Weights of a small GPT-style language model, trained from scratch on English Wikipedia: width 896.
MLP neurons of a small language model. Each row is named by its layer, matrix (gate and up: input weights) and neuron, and shows model dimensions 256-511. Each number is 500 + 50 x the weight over its row's rms, rounded and kept within 0 to 999. Numbers have three digits each. A neuron's up and down rows have the sign that makes its largest values positive.
After each neuron's rows, "fires after" lists the tokens most often just before its 100 highest values on Wikipedia text that the model never trained on; "fires on" lists the tokens most often at its 100 highest values on Wikipedia text that the model never trained on.

L2.gate2462:484557509548596463556586450463491529544414514402477409466460489501565501486493534565525481510523500509450533485572380488500482537539535474530561565526492502516489496539436434474519428498527458451610519479402492547489457447498518420411472515493535496570575535514488567417518537476526454452478540430518491548508555516560515487586545437480440443503475549570461476435551503566516561450529525526534519492448564572459470478495624404557455491613557542472502430526468464397525553421509526499523478431536440398499461561490528511516420502550506548608431429534587554436418504413479457617543513561485528466545539516560493533494466454499448468508468512551594517580459470449489510511455611496506489515384478385500432461488537530564476536467547458548480551462491562521544499465594463
L2.up2462:458506504495542538512509508458488471509436498434431433515565521465501438561512424544479468436498478550438504466546472504535533612566525452484547486563563502497521568526488572540459496480493490404417428462479451539518486455505510566467523506432569479570516551451504486391582523473458507507496460502479627443476495453522584449606481456486591452527470493536462550431432463471532504490532429496524458482522510445472418515628600454538535613489510504546512578503535450507498514512521437487513529477415519430514481505482489462507427556498431505536507407515432527509507490522541525490494512470537490493526534572437460475583510450555505437410351477475460510510546563532538556538489430511458562500404413520450401475517530411584430518474502521510573507506574582435609522490484593
fires after: ".", ".\""
fires on: "\n"

L2.gate2486:566521438524544468542427525486399539518456527424503436376549514520475481535550609497586576524527491441476449432618497479395451470526587495575522529454519559536412496512415508459414567450482525510433469550530435469515541565504502524487572460489474427451459459520472519530542550517530448511523438540480527543585531484464556516431561481441529581548596536567503536535518495530532516530612522510483512470476541482498558408462609527472482484543410560491436474452431503530504555375536506463493471515544425464504513483434510534549547465488407477537395491480573487538554497439523417365505543479480594505543481437464555537461542477500506543464485491566490525510518470503483408478465495482488507516433534455475462487483542375524510517576603529539535557531561508515573564439429533
L2.up2486:451539583481507492521580513419604435596469501562484506501430433549405491590497488596401474507495506570494388568615471493503533508478574497536497545515566586468592492472573551451526455499524624536469471520440530513517433552533493586531484539459530479403552472489443568504553463517384571529502465473589501526515490466494506407535517548520539412563515488474496581544534484500545471487546515572405449464469561428543511444554506448509489583560531549432513529530498471435499490430461500465495578434513536459447509538536437440447484391563467473548536519454563507475469492535459489515400564547538497445475510502481522413403527479431451527449566507549581517531467479520536491505474517434519480470393438478511568514489494538434479450492603422520437490513476546505540512461467506
fires after: "\n"
fires on: "\n", "=="

L2.gate2143:526483551453504458435453452443482582445474466506522399466525456515508524451483493477546534538461489429434535593533582493426480593459508559547506461547518441497488537560418514463528546481426489497408503494461520481534524511545454478433504570417466549513545496427413484540491522491557497537578523493545519450488526548551495528548465501515593503535450563444544555514480492532515502629498488473522508533516450573474431553681517496485430465517588521447411524552533440515456485409420524519570458492508494506506558476492424557515587438536626562559480440529548484522484629473503498552505457508575438451473532493545489493542512560605478485424565542490391481403488501538525580473573441446560462548555563516541441491527590518456499496536577597407484452546469547475509507497420491
L2.up2143:523524495490470454565484441490472452464480448511532488452453473469488484469530445526536441497519510352491461482374561453516423465489554497437503660590599550511524476515460520464521425480481476475428488419465475505546529510402530441510429510425490481533494460367510486490514457527524444447455461481537472563509487598559599539507601502566476455530530521543487425555453412547402446535477493449516507544564447551563506482538511499638479421466477574394508564507425493468552499484577479535555456512537480584530499555443488419535444473524391611508461492584511462508470583522457567507524386499425603420477535497540480476534457478427509476491558515477494498403514456529579548553524521468445538622446375535465503537584489554513404458559544537450444462537546442475508412527488409
fires after: "\n", ".", " No"
fires on: "|", " |", "-", "."

L2.gate1349:462452525483579538558409514509595615531511552485468539514539477510506466595423537498468505469560415507477503541479490565428494646454473491446488515393460442507445498507475468441512415498489502540598492428516628581482515510538477540452512334477494516506536484477504471506542393506497532564540494453445471543438550543413509470529549463569444524476435539608448498512496467529522442449554493587543523495463530502454455558557533530523440505469504489517458551505502517457495565412484491429573524423570540479557527482431489479469519399505543542552492493549561568507451464482547548515495392468480513503431589515541468507426492471549435415523516556472554399461568514433531518461549475516573471495458472486478522448514479542480541389513515467506461397476519531468554536528500577
L2.up1349:607583455480599590485550520557462523573506596429585465498473481498438480467456578518428524373473528499498506564512544539551541511548560526413593479502485492490596533471414516464421467486509517451499492597424462516479476508523459510522454487426480418500434469441550380465504472459506523576464513508453539555365569461517546507535495468616438512506481480576510556512589485409513412441506509517690570519483498502531393487534571437597554569609527406497497531518429438519509521457442579487587467477530534495459454450502454479535464525521538499486477556472544635427603470484510502456567542460479390442528565536492380508428567497448477466462415494506506608473533548564498514593459482542561569429529426476538494466455513418443500499439538500515486476458516461478432524612444522
fires after: "\n", "---|---|---|---|", " =", " |"
fires on: "\n", " ="

L2.gate999:440538479491498494474557412460503409470469519532500495547601557510505473464465466518559488487519466607449472530441395495514485544458501514529532579439563553457512470432462424481463467493485535429603477473529481495477569500532499559396465477468499464523565580484423484508561571556531452492488485500435453502512504445435458497548518386482548524549395493494529504459487433482476443566508495544441448419517499448508477579496534516516461545489438460493519447548508444469482474498542493537450516455516538430524442513475506571518398499468581516528387400491629527431498468492428512527500517510498501570594492508554447562563504567528443457445460552433524542606640493519482590515446423500593481519415492543438496472501520529500550487478608484498501461540607563545595554546512553
L2.up999:433562493549489563531547430532430484522467578356490391576429515505521486507535475468507485432527552553454534479482354393541539517518462489536469585500574502467408566551520622477506459499482577515517512544570488469465517558509494516449589413510575377483579508508461471457483523521552488440473506563468558482515512510502506464528625457500601504558468480460541641449434449533484462534534439483413533543494616546499450457574524439540522509501448560524478491535535513505435522528592563534520404521457529522535534543543486522515510463563530495534460404569585465521525513472551495507438558454468559480552527456564553521478567501475428414543425497443503539569500450501453593506478547601520592547506494533504422454510512445480454496521506429532513487453579402541499426501475531
fires after: ".", " |"
fires on: "\n"

L2.gate1245:468460453487444487476450485493498530464551488513627543454459537545504535491482453522515504542441414459538506464515532492400489511423535522563603518529545523568545556450567482532387445350471583447495536559534508516475389432462589438568445598464536458567550448540504439560449518551530471534483571462463521491519470513499564483536517489486505500484410429517416505422527405499427479503569527549508527459488544545500472505538539489576445453469447525484556498502452452504505515390447489465554505506527588549482541599543441499489533544529473495464521492440560553454375524539490398525475443474365588559481511470572525469543478547527461548572504436608566518474514495429466479481478459554489529475453508482663565498459440569452416483452541482556508475546579512467544486586523470
L2.up1245:429357470533579565535363508545553478560433515509598546540553532487523598508489475452500498484436538435461477549620557498475488494451538468519519499472509475541401525544435458456426521450516557413567529473539494541488565385504500567512511600391467418444547498561515453585441498508545414580494521425529568404475495551433583439471560545485485437463433467477547489484558439545445477507511517521584611457506542552498539473484523468556481431508514546471505443469512479508543513434470463446552411498557468463475457561534528611511461563452566567456573539564481451448401603535517437594487509486434447545446560539517489550559479410596483519486430471517479445507481502395560531480552484540568526546454492599497609543509445497541543476476541457507591551588523425509591472478526461
fires after: "\n", "==", " and", "."
fires on: "==", "===", "Awards", " of", "/", " order"

L2.gate482:463438579377603435544472455534509506618488459532550478546497430526481485558543463492556519593563555412520539540493469454488509490486444455583496527509493457457488550583489433459412514542474454422529443432409582484406417509448550574535394531508443610466474439540593495499482518439438504520522429515445402443615563531539367443419576557486511523501455498464497502548484384471482458612506574595499562523430556522499539596491468440472414566480487520424473565564504536506524489483434557480573502526631436526496519541464542474505402431451499470479491462465548573577527449562451487542444480420490506525422429513501468611481463569508595435535534384482499507480537407448517480508605577568574423492416487491579530474543519448571498459496488466515495404545420547548531508616497571
L2.up482:527532555549531501438523433477466549565496449482504525446477468553548484501525498460453416588559443498545455529452459478444558486539563573472496559526543494486475557506537508430511488458394595414430465453480591401496481473356494500558479554441461543438527495523449470466408615459430422541500489544404437440511517500501519427558457533525474648478515565468547411482495469524503457472488494556496543483496509442445431512427419524560531544529557529497512609502444501473363569423460478510490604525574473509515455535490504461535410546454452507533578508508465545492493495506453468591572533528533543436448504478544458555493545555482480517560524429473443454490461520458504529556535490467437553496545524511497486567590460384491444544606543506551577468602411451401478565484409514
fires after: ".", " Date", " Year", "|", "\n", " Rank"
fires on: " |", "|", " Year", " Date"

L2.gate1088:502565501454536419443441474503460548476461540475610456520597463436532476530562544448542426541545503468466435537487482431444583524541494587487554573496573544467507370551372435501456508591544450463539493495470574459551456523564429458501556512511474443490392476497498461496470506456551474443405551455514468574492496614443536427588482428498499476427517503506406453526529463553593520497465501556380523589405479444430592473481522358479434490502541436394459543459505490524495554479504488515455491487532439490501532526502528510470522458408555460390487503565586485554531558503591445522443483467453389445463482535591412496544513516518540544523535511567445494458403392506519485455520523603456537543440464505616468532576448476497547559479573575439534449410559497492579514508449466
L2.up1088:604463475567502476535423469456466555478437501545531430523482480458477577467496517471447530507477474526528526545470528491497408490527493518492507412526467546456479514550515481500468468417520502488549484388478581476450544489496500549527485531545460553462463450545554490529481567449436560433407462477526461544425486559503424475508595458504443527535485544559487564478451527523458485525611496455458570476486489536461544599538497505503542559534543443518500419620550475479519602464527559448494506493483491528529460495502507553401402399534495577442505452524494455433477504534575370454503626522409451457488448415509508442588505467507579472511443518528534486500495529479498418549545543420567476505556519508415476478533528512543485483494503506518499437435495574549490418539485454
fires after: "\n", "|", " League", " |"
fires on: " |", "|", " Year", " Total"

L2.gate1287:459478436498471489442465470562456559433499546545483629418500520482418529505475550537461536526512396614491507406584580429515516424492497485516607577480544512518507550592513476518483432430448495479454659403512429583509424589502488476550554516463562501467373521542423389447438490436507440562573446488550471513458513485615471549501506562554504505487385517498479520470487483458388499456513469540517429566492519446456552478548538526459527596527574514446457603501519418563482492498513599560477524611431509469566527590468442479427487539497560624448439474523508479442576493460431429437549415459502428542512455572471445466454462550500445476567538579522589409495436493532516566534513477571423470498520477471536480563497465516463454448480535450516477509511447537632522520558478438
L2.up1287:503483473523430579503612567478524408421460515488595447478443471453585540482474551511535559578465510344495496511502413517465468426435472413518505470465514526537527554487498475566504446544510467552516525454536534496506533607475537468424564509526420475625512597470579588561543453446554550516526540484542528433418572448511484559548549532524550491466521419451572444459438440521582394488552518456488477479520471434554480479547525480475496567500506528490482551575446499452546585492466502520567367427545487402472513493536507507499438584501521457491515547487555548378519526537391595538509541451555514570522446522486462541477537470523454494547523481484569445457410550498533379507515447498557513530604531570416516505514487535578481432450422354459556524491469495476537572536491461
fires after: ",", ".", " co", ";", "\n", " "
fires on: " but", " however", " However", "-", " argued"

L2.gate769:442445544444563529361560521590508501439525488472493417532464529553464490511541565471507511539539569483457475495545461448526532526519384450508568528439452472494451500571435502500451424606510512527583525384492550512487459508569540469541441500489534416561483512536425491455513558504479501488493566551514624464586487552480513495494667531507517564489509404565459558465490560509437515484441579488597509537534639540475441539590475561531589549481463486462486457443423521410513439577502485460515521416513453460507522575565465488519533525447440502543462471556570569507415549560494488490488420382503571538470521480485487454477440474501476445548412546492449512536506512543463487448502469440478485472595566555558500488537535446503517457527455475499494462544482484506489604539508598
L2.up769:509410524421538502403500468569461545487479463437483492530480499540418475442520475418585548499533569456447449536515554528511479421459422503584425465472525524526466401595419475465531425520425469490506486480457463470354410563505536483568534521530487400533547600506522573525512552528378505511515553522566588500522461506513393493439503460493447459432513517488452447558460496519463609489508557512486481442481617500541522588465560437484569527563533434455522463437498553425535462581503442459496532487529414442494525513583510553521480498511483617566489518535503565550382469508459436379518514480511565430348537469426489549482488584392489520530466542643512469515595494449523454547564506440538438476522526501490456574496447427504562480539493479482465516455534561469475576476493517
fires after: ",", "),"
fires on: " a", " who", " an", " of", ",", " the"

L2.gate2406:496566453539436440548493469510522398436504507469470474451487488510583516492484499517585484504527428485453547379459527445529547501546475520515464563442440586515511443543487542538514521530455564525526543518427582461573468518566496428507601502435561455554570531493493529497464542449502529422436467408490408516606444512451529497454521409454484511519501519574533491470414526528427496523484490469498505461471472595515466486405517508498549491427481461555523496494498478504444432452472520531529563443487558509472469592465486495544469474529520514499567479565528463454397464393498447508519509497488542446441446524521465526530547507518601550513478500463345511558558542540536559548524465403502533472392473511539486483543479554537480453494477531439499491499537454516486542626434531
L2.up2406:606499552413358599536536482451532535463345464465557540500464465509464466449573490448579455424556482593536493489546507519508407599517485444494481493468431515455510487620505432526512433519429516498497456505440468581527531588553413525457625434528527467402502412480542533519463439441477509473458490472527471421599556454615464474584505495503436556436525511499556530442494435517532509475504490468440468520495440426502501492495483467413583511532551427446551611444543575524521471465516503434544563497495621450472473527499533438438459457413407504513404530477457550580451554406502511477498481470525397485448484530529461483521601498475562511509643537458507495442516519524470464425519492495505376504380558536437474493594456566485533514464531560459480501467477535575519447397405548
fires after: " ", " |", "N", " to", " I"
fires on: "s", " 5", "g", "er"

L2.gate2377:578467444509480442505527459469573395445511532482476525441472508509458476543569504491494525483465544432551592549458444505492494515458557495507600575356546461487546504563507443453504496513471558431524484504538469489456472489522478519473404505573523427497572572486509492550458537441506509527533516457546466646533583489536435457442527565425534608486510441582480548381496476462498558421515474547419527597491529552455506505593569504428446578531559514531468536493450566441463538405467543585448519516486526484531517578525531486530533527529475488500532452523540468450454492482414565490455497491446549570520538527405477475500539553534470466516363562461538466502487467537511492507492507504451465498554399430527522501582480603588436551493543585415502429510494603421516528535489500
L2.up2377:528501474509493514464503450490489442507380505471474521445568499484543492475560556520497484457527599437539548558498487511469582542451446494516452553434462399523552588540477440449481558549433422390502530412451436551470584526602478561468451567540570422477586551515595381570492579436487523433543512486498479515525527461557536503487533460482502505560508406498531515412492518515565471357445442477442490526602565557342502494560591479414520523503520521539553526528539495468456494447453559591520528520471512469513583516492563537445398504462475540488485449539553473484503428503547525537476493576543532425475446483521404513548473509559397475449442542527500517497541615526472501485462585483481532585548505487555490578482407448610434492516510471464600493476493580381476448559538530
fires after: ".", ")"
fires on: " |", "\n"

L2.gate1222:365466461469378567550531476479417408412500388495476452583413502500532528482511499510573579401456550477495491449502447441538419553445492558605532480437430542505499492511497405480579554522501474445475505576563492502458544562508504508538448529514461509587525486555408585482522540437462410458566450529509500410488524526504578517471553555607515532507445549422470546476575541408427485409452514581575517461425555644449436570446560516538680542531535487457539534496499464482557552611479536574538453513432494470443441475393497511574520478492498534511430452485505526449485505536528431492483535566445506476519487578459514442449473531563495608412494495493508436413548502532505444569481493568552498456485493516390473472525437545532477525515527536574456533466544519511461480428467510
L2.up1222:514537508494574512550481568584497522532516508557457484426553474494549469461499576475449568489599485524459411475546480469524418494553470513526503536531450498527561550501448476430476515442570417420485448512541544525425437519487565434424497566503486510531475517462517571551494476503453516577440489533559524493530450573484521423456482451523441460497523419531482432452463532558519532534444578402620491439522565414493552502477475445527511504474574508489478516532570449490461552408512491462501509509483495455531497452474479518557456571511454590608570558485478542402525584466529503461553484495568464643444572539479477528485435541516425545433451574483476612534414627470488576455429536566484515416514491376445468398582565415563506485561374441487542482551517468494565646442481499
fires after: " |", " ("
fires on: " ", " none", " Tamil", "\n", "from"

L2.gate920:494421515453485542434510486533429509425543562465503511504557571447515388387502472537524492530486469468500424491490531445518636453527422591459489536485558540404462424542453555492477494437550531468378480450567498429522542509491544436488528609481491583505473562432549512478452573544548574564483488499522563486564470430507450509473598572420473568459512489552506488527435507568634482590468456504589501446515619548496380575472520434568499534513484451535488551467467516533543583566473472507532549493538550471578546526571376582468499531481570419549509569457395465515573523455551504391429553438493414595501575530463580394413503554544465525453562486445551523476569489519445595456460437539405475507434506447501440428525556476466534551531521502467508539432512551506528572465568460
L2.up920:557492572545513569476416520441570529511535431532542499516509501459502519484417433426560525412509489461494501519553448542512486512490481565571588483481518489554519484496494574525492450500517578546425449495447551475447508451440545504491554568434463523405483579509497525574515468463518478470466507502594544611507538519444436527470473520481390553488613552436570469488481609413473485433504507519503467529444512506404471539447563517565551536522506512388465511491584535509660464518450486536574469573556480522476505618533519404526599514521555457513463481487558485549529501479502510435475431487463500507464433552473530501458558551479441490501465496368446508450475541443493507480478519589519409502516484482527440483480487434572471537570561574392470528517466514530497555459513528
fires after: " one", "),", " part", " of"
fires on: " of", " Japanese", " the", ":"

L2.gate2320:535473548539412444519533440551455510480585512541516462513552454501555521492572409512504476478435396483462550480534471592458533529542558488396536506454440506512511525601424612612444524522459561584574400500602593508516522564543462423508539482451446489476483525481345468570489540530511484560456570483575461483493465529505501550444431472494489506454557543557492507472485377546517576479517508564517472464529482538437530496489519480576520566503484481513485498560546395490510463552559544412508477507594549612459482461454431505393485485513536505583555541495365511523450473567380463556522545442490464462460483464486535484552621492589630451539477530512485425481472443578477427529517585427485534514421468452458529550420438491573487506534454533587459486448538537488555443441518472
L2.up2320:493414545403595480459496552529557521451484458430492444581482416479502459564544475486542522486584570562493512505480456560589503466402518511420529466458513465507481466458470447513515415421573575398479520454579537485565515474533461460442577475476396460482481506465500570455509441455591510487529436535574472507451528579478507512583416494579547527520425490480450497467532586415544443458483512545511526583533515526474478571471450571427533454543569582475438475475532548427471493479619460407555497583541562582622545531584471534490552503511455467509435513420524490478483494485507393449473492485570520527570535560475531430443459489461531587446486455515498522514551462564597469474437562582434504513513414554497539543406495509534491437485497503467553500564545460483508548481418458
fires after: " |", " ", " Notes", ")", " \\"
fires on: " |", "\n"

L2.gate2643:574555527502542459524557499453564532545514470539514642576508522409472574462528533577647403601577622515512468545578475487465557486443451501492642454453511474545425542444543512517466464479501506431541497483527541504475531483564531473548545517477438494484421559487502462514497508460464531536520533539492491372532444577455537435543580471541587502619572449473531544489567561548553559430571461448555434484546522461456475533523570492510424569500485515564467510508541508413549488431451550448520485509537601554473543530529515519514598433482479570464474421559416550477407551492456548397492497608602506524490475543468533516505454592553523522435453464467477587575477429521458538500431539533421431524461493473555398485491475473528541437458516552447569568385496478395665475582472517
L2.up2643:485507518500480469437425458534543452521424476449373493481479473506438518542550537625374488483424465512544452561537480517541467532406499486480531455499480486601531499498478588467468447611525437499477401554463447530451521566536416506440522419510485590401490468511495525577467435460568506585569466583567461603463557468554584556550527463559509395526533445481518522459470528524457416585537505537531513551613460491507550560565516595488468535518521492499430530488481460432446485494603484570437468470495477443527441476390557473457512537476478464497562526456477443438494519556451581423466471505421441430427549500487476469498526486471522461555543449512489502572516470482524554536540561499451547409543514458459593534452542420613409515494489390531474531444578499440464467483443473
fires after: " |", " P", " J"
fires on: " 2", ".", " 1", "2", " 3", "3"

L2.gate1853:541468447529536515530455461550417587538527472553519544531476403444532445551467469502517489482506551474513506474512445420501435519552512597418482466508510422456481499545436482525450437557479489532647531516483402578436560526565471404504503508498526492507571506481508485497581541510631507539525502399391555534473482426517519427505552484475555553549476519460575583473512490482627578498521600564519484397517563636467529394448523440513510479538557494493554475584487529484449504548572514444575437489409518540476536459530508495472372527424511457588503513527493553461432467509484619470554498510510486524464485441501514493498525504472410533530450360450457437527459429525566484492511572443454514520519519524502515507439579492456530523481468570468509494616501466585513505468549584
L2.up1853:534478453479440390558529502523443501487476514465536464365492528505453472465439520427430544545539494448461553503465502565548379552455492487483524542525547510501453519530466494457490513490491435546600465509471514450458493536553450544441463590532536499433510493422503496504526474549491520508486476406493516460383482452470518489572439515391521597478430540441571521462513550556555541460504366499494535403442423493561554534560450562493520524437502489492452464650426522547457551433556550426535491491519483470452499613397500519477456518512565479473454481494620399498440599583495457423449541457456481542492436592466427539568548574432494535473470546398533480555473456509436498511502520591555551468498472512568460439547526543503582424428384459520480479503455427513498582498560406
fires after: "\n"
fires on: "\n"

L2.gate1479:418473567497507570491521516493440477457480466505534476456449513501468579462531571524460427530530558533467640447459566489505539434416566431495501444489468501482531477563568352443632524514521495474406519530563525505413558534403542505523599504552446468423475485392418471536554485524559430556439458495445505488541477494486508475456537530492529464517533556558512525484577511432506474540523505632511543544451466530559481430483536473521528491436431411542482531591551495538614455520515519434474524451522454534470417487549370511593514492412478501533479569531437528506497467459563545534473479499470550545487479507437587449413412493528454574426507501571406444563523507480555482479537470460504481493418354495536556393413521439483537478486471596425494540534496410508517576492572500
L2.up1479:560522504479442501440401407551488623490488473470552486503567465537501484497508525538598497517510482486499529454462560528527444480568510338540558521550468462451453513414419530494481473519524578495452496557532472451526541399507472531534531493495485463479571489459495596388422469410538407558529509519443508531553414571427574508496517524435478499556455527499600572471476528611546471497480574504522570525511470536446533506454477425420486472454473486536445603545538495449505593513499433491455568533475526596507531477437407401472570435556476498518573514502450508474493458595594467456492546560412566412540515500433481448321478521439589513545533470497582532520523506482568450559553502544510555576497454494488571473498570470558473457431505522503502461502573495566469561508439529
fires after: " |", ",", " —", " "
fires on: " |", " including", " —", " none", "\n"

L2.gate1716:644499571481527482518525450486427485487574600495482466521508496418568571459527450475600477519515483405519441470544518466436476453480514429595473566400512523527499465461504483400501534498454499432478515481498555498390596490520348518485557573480538471450524452563547487478486537472503427519536608468332420533514528512493598494440572508417527498508497475502492498508550559436553486525492493487438409606514490491466576459524530420450509510444491507554649553400527472550510486551523457455532503501556497449450493542507505417459570475542511564450435483445552416410477519531458471528432481458590464527472518545513425496479484496493459560568435510482492402464483523446506521494475452520495590399473481519588500461543512409535554546547514465510510466456491595446442493428545471
L2.up1716:441384458357543530529559474573490484582530525499531555455513442438548541485456495472479519522579481572560511523499485524510482515590434486467488425522541468515492555600549570494489536440506467538505500546463459557564334446554462432517479503540475536461514532474419490504563510485518534567442450539475590558501454523543499449517635516468551440446494586485520523467452509519387437536458532463493562527512497463573519498421479459486583547417559541475438508518526552468425410420523491452546520531500507553461481502478481484466428498502430440491507533368508516506501473505516561568541455557438477520475424509556505495565467470497480474469557413449519601572542527542582549501412528472561443515563413521505541495522457521419462501470487476515409622586505507485500527498534423
fires after: "\n", "==", "===", "|"
fires on: "\n", " $", " Report"

L2.gate1508:497577622585466349536606566425547418501544509609542451521430455502549487350414562537563554539505390489537491559456490565504479488481495483563582544515474413489496537431415479294505524581495586403584488433487539500578466569451474444483458569438493456414532488481523504394536555513470443487538492518462565534506447561498518535468463488444495485584548496543449528491481482444492471500468471447616511603474529454434599493492531523515522542528558511552524460484447449506478487530532515466557485508523536548551400442521442413545484516595489533443556494515545537515469488539518445567538419495597447586461484464590423501486572579468521431493598481489470542456422446484528501579574571582490486530502540415501534410489435517489485461402470445480452499522521462525484542503416419
L2.up1508:494558450553557514494449444506523557436476480397494458511463544452524452458497489517461534579489565462595468462471424528573450566546467452525417468550533457393555489477492521524497519578413453550492495548450516499480499545411535587478486384543504582483547497474462464464487497397507502511468389490505422496463523501459466575540421491531588502473509585452379464519536497487523450443611516593522517513581491537474494527529510545557483590325490460489514540571457492482505581531453541483461476458554520499442485602548564581469494516638540482563446476418502532461452524548479424532520585482551532490461517529497537531486455444490495515465557478498501549533536504459549478480465434494543492484497457482532371521496550440498540449420542509516544539523509352440431554516570449
fires after: " |"
fires on: " 1", " 0", " 2", " 3", " +"

L2.gate690:553570475554510466643513520448569544530509516456523519512495529484488467472567408422494501584545486491597511466455358426412443427548487505517535522483482418519552481435534410484401511541443378552545468432570558522417424492473540393560533510472429533413464519484449477459482477448555453618473435468565492455479468478488549519604446507400469480474426589443521479499483533559525544473525474477566437544470484410430382510468531459439580522583412470444456497477594459485554461368499502459508486535560527567385472540503534454552540606569551519566446439519461453501560449413489532520453486468615458496415384465466502550468493474343516429488534530544508513572490564534551521505593420460478478516564518653450509535453511551464533466545538529538567587463487454568532489520549460
L2.up690:523538486491499491446566477454476534493521494480636470409445493424480520523528527515561435510508538547440531456590450443432584523599504473544549550553456488491440576478459429484524539528550480530464450468441531495512480491437517584579516484495492424417469527441561521469518542559569437550446502459518536428438442444544505509534500502484530513487474478526518520523449459482407451473423517489562429460477498494475586504464526434465500562476486422474446487537422479607483560556541497528566551482454514503480405502457548481486459513499596505526438486455550571423522414441463564584514462545553528466471580435497449432524603454460470482398511529494458484547455351489467573517493452484581442456477504445520463548492410487491603488517468479438601548559393548505473458525465433
fires after: "\n", "-"
fires on: "-", "|", ":", "==="

L2.gate838:568501535465481412554570573489445615494389496445538454418516506380520396505523540524505474619550568536546623452482464479427508506448524479437583481504494550542555449535519551424542411478519538514621570503536495489496457533519431474505532551539499495512476462521557449533553584529486443415542436511527475443411551380481566443500523477480475530560457560568513590561397567623518560548512514466510497519490488579567491519522511479485604487546503443457510462508502459572489511557517473524611568570531404460494544506558436515555474498546556592490575469489483497555462477536500492495446460554617551532467584475498492514488457489463389573506467366555520477489563585462522565430524526514437529546453421530457563514520470521497468586482463502492428496572542502561487491490562553
L2.up838:529404502561453389579409559531551549576388544493550533392565494415491552486437498445516532512498553432567500532529484539543458479582511525483579472602462506517555466550399387483578476589415495452508532447509598533456497495476463453518525514464456399551526458552474429522551437479506515556451507439619489524552565589478539550511488559466408484482500570414562471496454474509543530462537501427529517543487494525521617493517502514468567503543456514491451531502484572446470461509505414511515520465500471442487350470595409476482409452412516449490430461433500529471432557522573440548506460525421520499518457513538537461573541510487543495460519513540465555515525436528386522475508536398511537517500491532448545475486510535483527518531487494471518409520552517531586559517464535
fires after: ".", ".\"", "\n"
fires on: "\n"

L2.gate947:538428547446420503430578565527490499484412471523552473398450470501469410525455474522489430503491579554457412552637441396476562377505541494541509567444503517535617528445543456422489466445495522481485535486583491480480526626485556473431540491433463462505454380417564517530572462493485547547487502491625561553578549560512542536489521590473533476503463578547535486585542534528479481496451449448454552483423456534504402538418426428499413473582528508480532587545547494503502446455446502517510531532463539377478623493498507470561497435618539507480489513510527529480506451534464446423547566469495509485469503504483484593462509474477552437615444502467535473445492527449504438488634404454441537447547511548489563448464508438529545484527490517522510441568608449626499517501496443
L2.up947:504544442475514518578532498497506422542515507449562528535484541411467537489525528541510461569535404568432447494422508414562480456537581564484487489451416448485514526549393543486469481504445547506477484488468517562508533615516484458457439531529523495536514414552458455629471573414470452450435446467552549413509496427564471504492504505552576540562516539628533517508436514444482444419508490469490493527464516347447422550517411429522466565589456501470516515457558476342465517511388472506407559504491449490512496564548495566470470550487515457537522518502443499457480534401508434498500486502574421511506487534464509500401461503430512455562580452540463475560482492440494468520389497500513417552477469435523485558500456538539475447506506464547439564506436527487468444499522505
fires after: "\n", "),", ",", " the"
fires on: " Japanese", "American", " French", "An", " Indian", " American"